config.toml
hidden_size = 256
head_dim = 64
hidden_act = "geglu"
attn_scale = 0.125
bias = "none"
parallel_block = false
init_std_qkv = 0.0476
optimizer = "muon_variant"
lr_mult_o = 1.17
schedule = "wsd"
final_lr_fraction = 0.0
batch_tokens = 65536
train_tokens = 345800000
MLP neurons of a small language model. Each row is named by its layer, matrix (gate and up: input weights) and neuron, and shows model dimensions 128-191. Each number is 128 + 24 x the weight over its row's rms, rounded and kept within 0 to 255. A neuron's up and down rows have the sign that makes its largest values positive.
After each neuron's rows, "fires after" lists the tokens most often just before its 100 highest values on Wikipedia text that the model never trained on.

L3.gate437 [167 109 159  78 138 136 120 168 145 116  89 127 144 125 103 134 110 167 160 122 132 128  96  76 116 129 120 146 139 173 100 129 144 143 182 163 166 130 129 151 168 157 108 129  92  93 174 148 115 148 113  96 128 127 155  72  97 101 103 114 129 104 132 178]
L3.up437 [122  95 118 114 139 141 169  97 138 156 120 150 190 132 153 111  82 133 126 110 141 133 116  79 137 111 113 153 159 120 141 146 136  78 107 129 121 108 133 131 150 143 114 160 135 163 144  90 113 141 104 109 109 145 135 104 191 152 126  96 123 154  99 140]
fires after: " ", "um", "o", "er", "ff", "qu"

L5.gate369 [119 141 104 122 189 107 131 128 141 173 141 134 106 115 131 144 171 120 112 110 110 171 126  93 149 109 167  95 125  76 175 133 114 140 112 118 130 108 154 184 156 161 168  79 140 137  90 102  97  71 157 128 151 136 137 106 137 148 151 119 108 152 125 130]
L5.up369 [ 92 138 142 127 122 126  78 123  94 169 127 151 163  77 111 136  81 100 154 148 102 119 179 161 122 124 109  85 108 148 103 127 141 151 125 125 105 110 127 106  87 114 102 171 133 120 148 170 128 119 150 108 131 126 141 147 107  97 104 131 130 141 168 111]
fires after: " wh", "ru", "v", "ar", "m", "re"

L2.gate204 [146 118 110 134 149 133 109 130 182 138 144 155 137 165 102 155 114 153 121 146 113 111 115 128 154 129 151 147 131  87 142 134 161 126 117 126 126 174 112 142 142 132 133 138 135 108 141  98 125 102 109 114 128 109 123 125  84 116 133 143 134  89 115 106]
L2.up204 [128 104 139 114 144 121 142 141 151 121 149 156 146 147 110 148 106 133 136 166 119 155 117 117 156 121 151 158 150 117 158 123 189 122 138 115 133 168 102 117 163 153  94 126 123 135 120 137 126  99  90 107 141 113 117 121 114  90 141 114 165  90 128 119]
fires after: "9", " pro", "st", " A", " K", "ro"

L5.gate481 [119 144 140 118 164 138  87 160 103 160 155 143  98 127 120 108 137 141 117 123 100 116 139 118 106 104 132 108 178 109 109 163 181 138 145 136 138  89 145 102 100 119 129 153 130 163 155 121 117  77  86 147 113  94 131 112 140 130 170 109 114 151 143 130]
L5.up481 [162 146  91 145 144 165  81 114 168 134 141  97 121 134 171  96 117 107 117 101 132 132 131 149 132 134 120 102 157 112 109 135 126 137 126  94 109 109 168  97 119 100  95 112 123 138 111 112 110 123 112 120 140 127 138 138 143 108 178 125 121 145 123 137]
fires after: " s", "im", " Y", "ac", "ian"

L4.gate387 [140 119  79  75 101 137 101 106 146 128 162 125 114 150 106 147 112 139 181 128 115 132  91 120 160  86 126 125  96 103 150 135 128 116 114 116  94 144  97 106 110 109 147 130 148 135 127 108 152 131  71 143  84 103 146 124 117  92 150 144 118 126 149 113]
L4.up387 [ 99 120  94 104 137 101 140 116 158 128 146 145 109 134  76 107 157 120 179 156 117 147 109 154 161  92 132 101 122 183 153 115 124 108 123 118 111 118 157 144 142 134 117 160 153 116 119 178 115  98  85 120 121 155 143  93 135 134 112 129  92 150 119 130]
fires after: "re", " pro", "in", "ro", "cl"

L4.gate21 [150 115 133 149 120 138 134 123 137 102 100 116 115 147 141 171  73 139 132 140  89  73 134  87 142 128 126 123 118 118  75 104 135 168 155 193 139 173 163  95 100 136 129 143  93 120 165 165 122 132 110 136 121 125 130 132 155 116 146 174 111 140 133 138]
L4.up21 [124 125  97 145 144 156 134 141 117 107 126 137  99 163  92 113  92 143 133 121  84 110  86 105 151 166 126 100 131 100 177 113 117 106 128 102 139 105 110 122  95 119 125 160 106 106 100 168 126 128 167  77  92 119 127 116 156 118 147 126 114 138 139 164]
fires after: " ", " se", " res", "s", " M"

L5.gate78 [115 117 169 153 114 135 163 157  87 149 134 148 141 114 115 149 170 123 130 116 111  99 115 113 142 126  67 114 132 112 142 101 170 108 145 102 112 106 165 148 158 114 115 121 153 108  94  97 102 100 109 133 155 173 146 175 107 123 132 164 126 139 135 129]
L5.up78 [ 56 173 129 119  77 144 126 130 115 135 149 159 123  69 111 115 150 129 126 119 102 149 115 124 141 131 107 169 124 121 117 152 132 141 142 104 100  98 124 101  85 127 125 146 124 155 106 151 115 114  63 122 176  89 127 126 116 108 124 100 116 144 162 107]
fires after: "v", "ep", "res", "m", "p"

L2.gate102 [ 76 154  75 113 124 196 160  89 159 112 115 144  78 145 104 128  89 141 144  96 100 105 145 113 142 109 103 119 184  92 117 164 132 119 100 122  80  83 109 120 141 128 147  96 158 126 122  82 181 102 119 127 100 143 138 116  92 123 144 104 136 141 149 146]
L2.up102 [116 105  89 150 102 115 114 113 141 147 109 155 158 116  96 153 132 102 152 129 126 139 126 126 129 136 148 181 117 146 116 109 167 113 118 132  93 100 132 135  81  88 103 105 135  87  99  62 136 117  79 132 136 153 139 153 134 106 124 171 115 134 126 107]
fires after: "n", " re", " pro", " Re", "en", "re"

L2.gate270 [113  85 160 123 205 109 105 162 172 107 127 144 118 147  72 141 167 173 141 105 121 152 168 145 160 129 144 120 136  94 162 110 127 124 177 164 109 107 150 151 126 140 127 145 143  74 128 124 106 134 151 119 122 137 102 157 121 138 125 103 138  95 120 141]
L2.up270 [139 146 132 154 125  80  96 117 103 131 151 150 120 119 104 140 100 173 127 159 127 112 156 118 124 165 106 102 131 128 144 132 101 111 164 134 159 129 161 117 100 123 140 127 114 129 104 144 126  63 128 113 104 124 128 128 152  91 121 106 138 122 148  99]
fires after: " to", "w", " had", "ow", "aw", " sh"

L3.gate167 [130 101  93 160 140 158 173 108 110 106 125 106 116 133 166 152 132 122 136 104 103 102 171 107 155 147 111 120 129 126  95 134 165 153 140 143  94 115 152 113  91 140 121  95 114 109 139 144 140 145 118 112 127 153 130 135 116 145 111 134 127 133 124 194]
L3.up167 [139 137  70 113 101 109 104 121 134 107 125 142 154 146 111 148 114 133 110 120 119 122 118  96 133 113 127  98 110 116 175  96 184 133 113 137 110 118 157 154 159 104 145 146 122 128 112 163 144 104 149 127 178 137 114 135 146 141 138  87 115 138 163 127]
fires after: "s", "ens", " res", "us", "ac", "il"